config.toml
n_head = 4
attn_scale = 0.125
tie_embeddings = true
parallel_block = false
init_std_qkv = 0.0334
init_std_down = 0.00683
grad_clip = 2.0
final_lr_fraction = 0.0
MLP neurons of a small language model. Each row is named by its layer, matrix (up: input weights; down: output weights) and neuron, and shows model dimensions 64-191. Each number is 128 + 24 x the weight over its row's rms, rounded and kept within 0 to 255. Numbers have three digits each.
After each neuron's rows, "fires before" lists the tokens most often just after its 100 highest values on Wikipedia text that the model never trained on.

L8.up320:140132137119176155056074127089089145144151132168160115139107088161104134187121111112104155173132158152129115074189134117095148114151115141152101088152104106147178098189124124118109127147111100144133129083088120146115107161144164108145135114118120118137159135138102106105131095105166138127117125120121166139160102140156093123106143116144146155064102140140175124163108102125144148131097
L8.down320:135117134136127100117090108102138129106144103159129132137141150121106130118123142141127099164041141155122153107135110101126119114124141114119142142143149101149100116091111135132166151134123139185134145144154148142115135145101150128131123127092166115127146144069082165127158115139118129126066077099122102098097096142108116121151164115192119148111143126150165164179127126129143103113074
fires before: "\n"

L3.up859:117131107122055126136123131115158082106145092133131152137072178131092117143130174143159150150119144120116137102129120101121118152135106089117098137165110125153107163120159118121111165152133155163103148087084170135116154145124146134155110107140085136120149098102107109130151084129135115140137117125129135101117069157121185176083148164156126099133150124132137153170158120110104089111146
L3.down859:111160163127129123127119112152105134156160117097144145121092137167118152111128173146124108109086159128152100147138062096166123141142143170131100113103171134131116101105165141121149122108156144149115126125161151128142149117159101125101112123129151152136157099115138128110100106113086146110157113076152105109164106152117098134121127100141106123136128134119179109139129087193118109130151
fires before: "-", "\n", "=", "|", "C", "=="

L2.up829:136123132077157164133126117126119130087109139109158110104106158131187144084110131106109120138133138124142109134135129102124132138085142143128159103120133151127096155090085121135138105139146123116082106109125119165101114148141121132167123094153132143075084113109077145160067113154133141093180105158125152120095156132147206136115128113083152097148095137134160109145094111112168106142135
L2.down829:136108135133125179151101132113142164095132108081136130145120111161183129114069107103139140128135147112170125118130132117112164118102136155137160145092152097111138143122127139122143155100154135115142105144097155145118121147114132159109128118124109142130096129091131165088127140125099106111173048141101119099111123125137111148163146109121107102178089126132116144164115163150127132157141
fires before: "ed", "al", "als", "s", "e", "ie"

L5.up343:117117139121109199093105122120107096148087103174169141190102097151117161164135145146110093151126121175120146128139135150131148103139122113151110075143124147140078137130123092154083137132146115134169146123157087112131155129102166121125086149099104164175163120125097135149124072115170126149125121115172119157183095131152129161082164139147110111119124135115145103133100104151120093139121
L5.down343:145127153134128153129089159133143175124122141185158104154129115110134172138123128146131158153084124144170151135180121094125110098088153131134153146133077109124115094119159126128125123125166121156102104153133094093081119136120158095135150130107177147091132176112136158127138092130102111090168128145127103120053148086161119124145138154156138123109136164127114143154102137128119139105121
fires before: "\n", "-", "|", "3"

L9.up853:123116134124149146104139138102090131127152115105131119064103087161106157131116093106181163169156142129115138118178127115107123148160079131119117144169148098142132154132127152161133102114127128122139099113108131161162099152102098095124103124137136124121125119059104139151122096091122149110076114096102162167155125138131136141131123112175141131099112097110123149167096081132141117162166
L9.down853:128136138139133102137108126083137143083134128101093104090116144146123114131116094188152089168135100135104128151139116116141139141139112091129106146153138076158136119108085151125128087116094098135085145149160143108114116168116120120130155114131144087169130144064114113105174139131147135127103085116106153147119119141107133127119126115145097134115137133140150176201128140122099127111122
fires before: "\n", " He", " The", " In"

L2.up868:141138127141154113125160143128135131153133102115151116100101131115112104114126136145137130176147138122120118101116134141134106119130131103115126180170097186110136097162113071138156124114109131101099126132139123134150143110161092140116147131146088129179186161111118109114129172146132136171081157170096165157121181124194148120158111100125120121144173099113165151123155105134123147118118
L2.down868:104157112122163201121137127127117095116138083138116093104167156170135111132147136173088079118123134115112140121124149153141147117086118148131151124135130090138139088117142118133101166158135108106116123150133104143123134131092133127115106119104117135151136150177114146137136150109144100110149153132122113170167137089120141128137174094144130144098101081116170114145150081124156141148145
fires before: "\n", " The", " S", " A"

L2.up318:111112131089159142085149113110082134182139116149121099142115088135109120106138123139181149146145132120109072162142112135083125114098140151147145173139090155120110133125110095170164124125095156150138116117158116105150164106133098108105146092118115139135141169111120127089133116145136102112130115163100132118118131114202121132106109127132140121112163085117157135107113125140111135091160
L2.down318:126150094124153126088185130122097101143131091154215122083145113128114130138129162144073126153074170123144134157159102160132105112108079166109139161177065115137167139156148119143128144150131120167125098118130145142111138124105102124110156149105153127133105136088078124113121109146140118132144128125129135138144100135159139147110137131152147113111113075121144147115110119106124108132114
fires before: "\n", " The", " It", " A", " In"

L8.up543:133105104127088125144114154108092127114126116128158109118130174117134104132158090145131138132115124150100097157097128111193131130160134165140126098096154173128093100117117117108134159157108127111122131109119099166127101087153154075170144168113160119067153122132142141149129158100162117100135117152159097088132185120134148108106106130110155147135158114132069146092144131109150114166126
L8.down543:111121150101135141114112129150153146136124117151164096128135160137128123088123107128119085127132151133116138168179156138115099149122087162158127174124122136123077132149105148144130157091131137096106134129172158143138159123112114121121133161161084089092145081126081105136133149146117129116113128119129123116121139159183143155194137123151115123132097157098087102164100077134138162105102
fires before: " |", "ide"

L3.up640:126143090094159139113124099133143144135095126132160138096107101170182145111113110135129137117135137114108136156109106134122143100145087076121131127131120106180117088135132137145107132157147108129124123117170132125150132096141150136157095121160136175156060124111146127129108128067117085120145132127148139156135141143144082169076125146176142167083074117091079108135130109109147176149076
L3.down640:091150123161138090106084096108121151129111096173148107113089131129146149129144139104158131138168146093148096148084124129139130104126093136149130123129135131154103088172148092108064115128150098116100117127140113105070140085130147149102150122139158182171092152102120113109127131139115156132131147124164150163148130139120135134089130118145142141084134134089085142103123124105101112165102
fires before: "ch", ":", "g", "m", "my", "ia"

L2.up832:152097110082124101138198101105093113143121090096133140166120067135072126107178106145102090170139127139120105132181078131135126139163164154089151170103098163094084151135129146152171131144120138171156147115113101121132115131107123071124125137133106155136164113105123119126165110149125111112156134120124151144141139126153065147114139169159159104082084090141144133132124132139182130152142
L2.down832:139152095139129156079140152109156140158130098109164124166149163103092109089137168111112084152122120081136148154125110129117089115096143140135162173169081165134114143119142112094135132117144141134134106128132139116124126161152101086135118121099103106137128131124151171118131122149122153148156158133109103094128169122121112133136146146075168105127097126156168156168136138145077113163122
fires before: "\n", " The", " He", " In"

L9.up805:124100123121115130117072097104174109122147140142107127156135138132137136150083120127132128138100142158166142108160106103107161115166123118125146113143113141137108077114128165097128136137131123185118124121112116159138104179156121079172138147107124149125156138114104158133098104131136145127102141148144133126125141135120139143091170136160121116091122144106149130116156121158131095161053
L9.down805:170112146144135130121095093095116173123118114153134103125118122143130139120094159121142129144060129124126150110143109061137159159170164094127109108149131156162108114121146145102125138175152120149125137139117112130128141090112156197109132135138139088113166154059124113118119115124132132142101108148146151133122118118096141132131124126158167144136169153113123112170153120125141131107086
fires before: "|", "\n", "S", "P"

L5.up344:127073129124092080126102147128110122120150106113130124121108132179152110147191106155186127138129127156090114134124166100150142146166110154099149121122129146127130140133124088170112112078149116139170140105165106148170120132141151149123124151106105118144113111110149191142123132121116097136118190113105123130091098154121168154140129178171128142132124132147109102147133116121133093126138
L5.down344:117149085142153128121124127169137131166130157181146121112119143155128079125118121177135125129151130133119103121087099127122094119112058145150131120161125120111103099147117142126155126147147112118133161086161116130164191087140104102088118130146110120162096099122103123104132126134095132102133141168106084139149197168142137088195143103134112150123141128137069184122110140109102147113135
fires before: " |", "er", "[", "if"

L8.up749:133146144131094182095126088129147105144137094133153168119110147107118113149100120113124118142079097132131132107150109067087138132136136066125112158162096175144129104132166129112147121125141148147129133114117140126105114077143183151157087133125108117122134148157124137118145148170124092132131131108070140122145086154157112150118072134127094172096128112073112108129128149135149122125109
L8.down749:129102072128135126159118141135134165129120127115123127144130124130083158124164168150130124118192139121098139158150118110139134115168159135125131122098115134116100151099109119184148157130132102144133130120124128135140164142150108145064138114126104133129104123123167133128081072123086146134158169159104073104095116087073114105124123135164175104147098126121104117090147152134144113137144
fires before: "\n", "|", "]", " |"

L9.up176:128123111081107138169114114099124113136123147134143159087132117141093102139142100172095086155122118162128143125101125136109119100172109186084149074134146124089114122127127074125132150128135141171145103103142144137187132075175118114106107146120110121111146134117139121149119164155081121134126120158129128113105141149155138142152155094148134136109102140149072115089135143155136152117175
L9.down176:137108106144123168137125168135139135136123123141162147135089098151112097139143161153113149108155142116143091162135115148133102112125062172118106108184123101113145138111181133133090147129152089098183135090093089109151153113117105121135136112163114098126153121164139110145090124145085098137099128125168136143081160121130165119188136117127096145167129097160068127150169127100119122095135
fires before: " |", "ult", "es"

L5.up631:158113134092155143072114094142109146105183099159120135136099121129103135121138123132170099143135132139128077113143118108099137172130074098086122150128156109177127114145131086078152143122103126136132119091146102109137126154138163115104049076146118106130126143080100133169140112144153137158138133126142123106144108137135119094127154176160130135125144100161145138169130125146139155122135
L5.down631:106122106126160145141151177060162115123134135108128113106123121115106144181089130143122111116110155166108127114161079114124151112108117144168141148167095114133158141152113155093160105152115103158155148137149152119157115125146115097088156123096126111129088147146104151118118129120128154065115070081109148102146121115105137105157097114144103136083120174153173184123121121143135100128116
fires before: "\n"

L5.up698:140107113128089131116164135125107142191136135119167203108078170123117115125156116144153153147126133096090118150102110122144101142141116166124109116129112098159110150102138158147126166175137136123129107133122161150127143111099106143169113167122134134133130134105116128126102110120155110120132052150168127086153142146132124094089101157153095117124149104069148118086169112128126103146144
L5.down698:133126125136093129102118137121133135099152114146079082152136095101115131160095129139148109143104110120120144122138138111081134163142158109126134148102168140165181143118114138140160158117099125113145164128100127145135160105159080170115145110146116141147165138152104127138127177093105152152077119097086121119083139128115169101139157127124070120115140192149118129119126137130127131134162
fires before: " |", ":", " (", ")"

L3.up654:108139108117135126137139152085150145158122107121131103093121132142126142101136116155118103163115144125134119126080125177146113131125144133091172101138146107101161089151079160114098156139165104118143129134121134110146118120158148138124139168109131133144126172104122171132131107146130100044150149108124125122127122117135177152165104134166134143095132080174103121155135086136147142068153
L3.down654:094153180166166122126114113108127131130135099128139135132174121097128127102109103160113092123102112105157117078131145169090152092139131157128120124110141173148137132157130094089132129144137135129081153095101104155119144103116112146130138132101138140112165067129128122084162128136128121086130170130127154154098130082143087179152129168090138146133114066124099124123108142122122144097125
fires before: "\n", " ", " |"

L2.up704:180153105102121121063113102088137131180150132100142117115089131166121127093147132166095167155139132107117090119123129148137127112128129100124170132146132138088132178143172127127110125112134145120149105137114129142150154126137158139108125130115123093074128126123106098193106141121121112139188103155141109094096132089114116156135088113116155106134086148141112143138109170108131111124110
L2.down704:140151120130108120071119156130139146113104163125129127103115115110142124076159128202107107138129139126153120127143145134125122124110122105132123124119117183101111115148142073127158134138110144100128150125084141137101106138088172163118119119113172093071153132131121140152149129166110122169157131166150123143138121123101125123134146113096165117187111154128093114120124178118109120156116
fires before: " not", "als", "al", "or", "ctor"

L8.up709:114147151109112170082074139087096084151169102159121163143133135151124128150129142153124124189118108190083107067139126096133131134163147120132094143145101128111137107108119157124148124128088121165176110109106150114125128110142150123171133091086139121129081144130110126157146078147128124127111110117121115144152128138130111128122119108131146114128085132142121118165096141128118095146137
L8.down709:137107122087191125100149128075137105130121097140132154124107115140132118116098147180134095141141078128107141133203130101119142161124178131134131147118150133155105156109109167128128139168145134149132123090152144107096159137143128179138141102114156141121118159104115144128105127149124139112124123131142126136126163119107144099125140162123144150166115146113089113144103120116112064108072
fires before: "\n", " \"", "5", "2"

L2.up108:144131105107104157107132111139116082130182105113111172125086087121119102107169141137167080119136128165116142157146148141118173129152122131119125122130123108157134105163138123160125056075119105131149124125154112137131114179133127152121104128129123116128120139146122089099121153131144125157151117101173141151177114175092138123123142158126100132101111126126143082123106093116121172104075
L2.down108:172143103168133174108098200140099145091113137148097161133117101108113135148144076111144172098148176121124108156132107073128130095141155092131166112128092089116126146133069144116139147108156100164130135161125112121161137087145159096118104133143121094099113148122108117134117137169138138115162181100159154167120142130128129172085113167115126132119113141114126119138150129182112114132113
fires before: "\n", " 0"

L2.up286:139128108142159139147169108125091125184118115087163154149121131132106125146177124140110144128110118127144095110155095144145126116110148145074159133146114124083136116171126173125169137122145131144137100126121138117148118115141140103140119152122108114109172117040071143108135137162102098097172171095136145162140133107142107128132117145145154085134095091119129118108082102159175118104130
L2.down286:139127139153138125105112137118133091151127155164171112146149183102079114098088156129102115136107081052155166147123138152147121091109131157129148104157060118097152096134111102130125151126112089129141150085119111129115114130159101153122141148087164151177098177102144126119120110184127115099128149132149120153141114101133104111145155142090157104109148108131153149137102164142115128116132
fires before: "\n", " The", "|"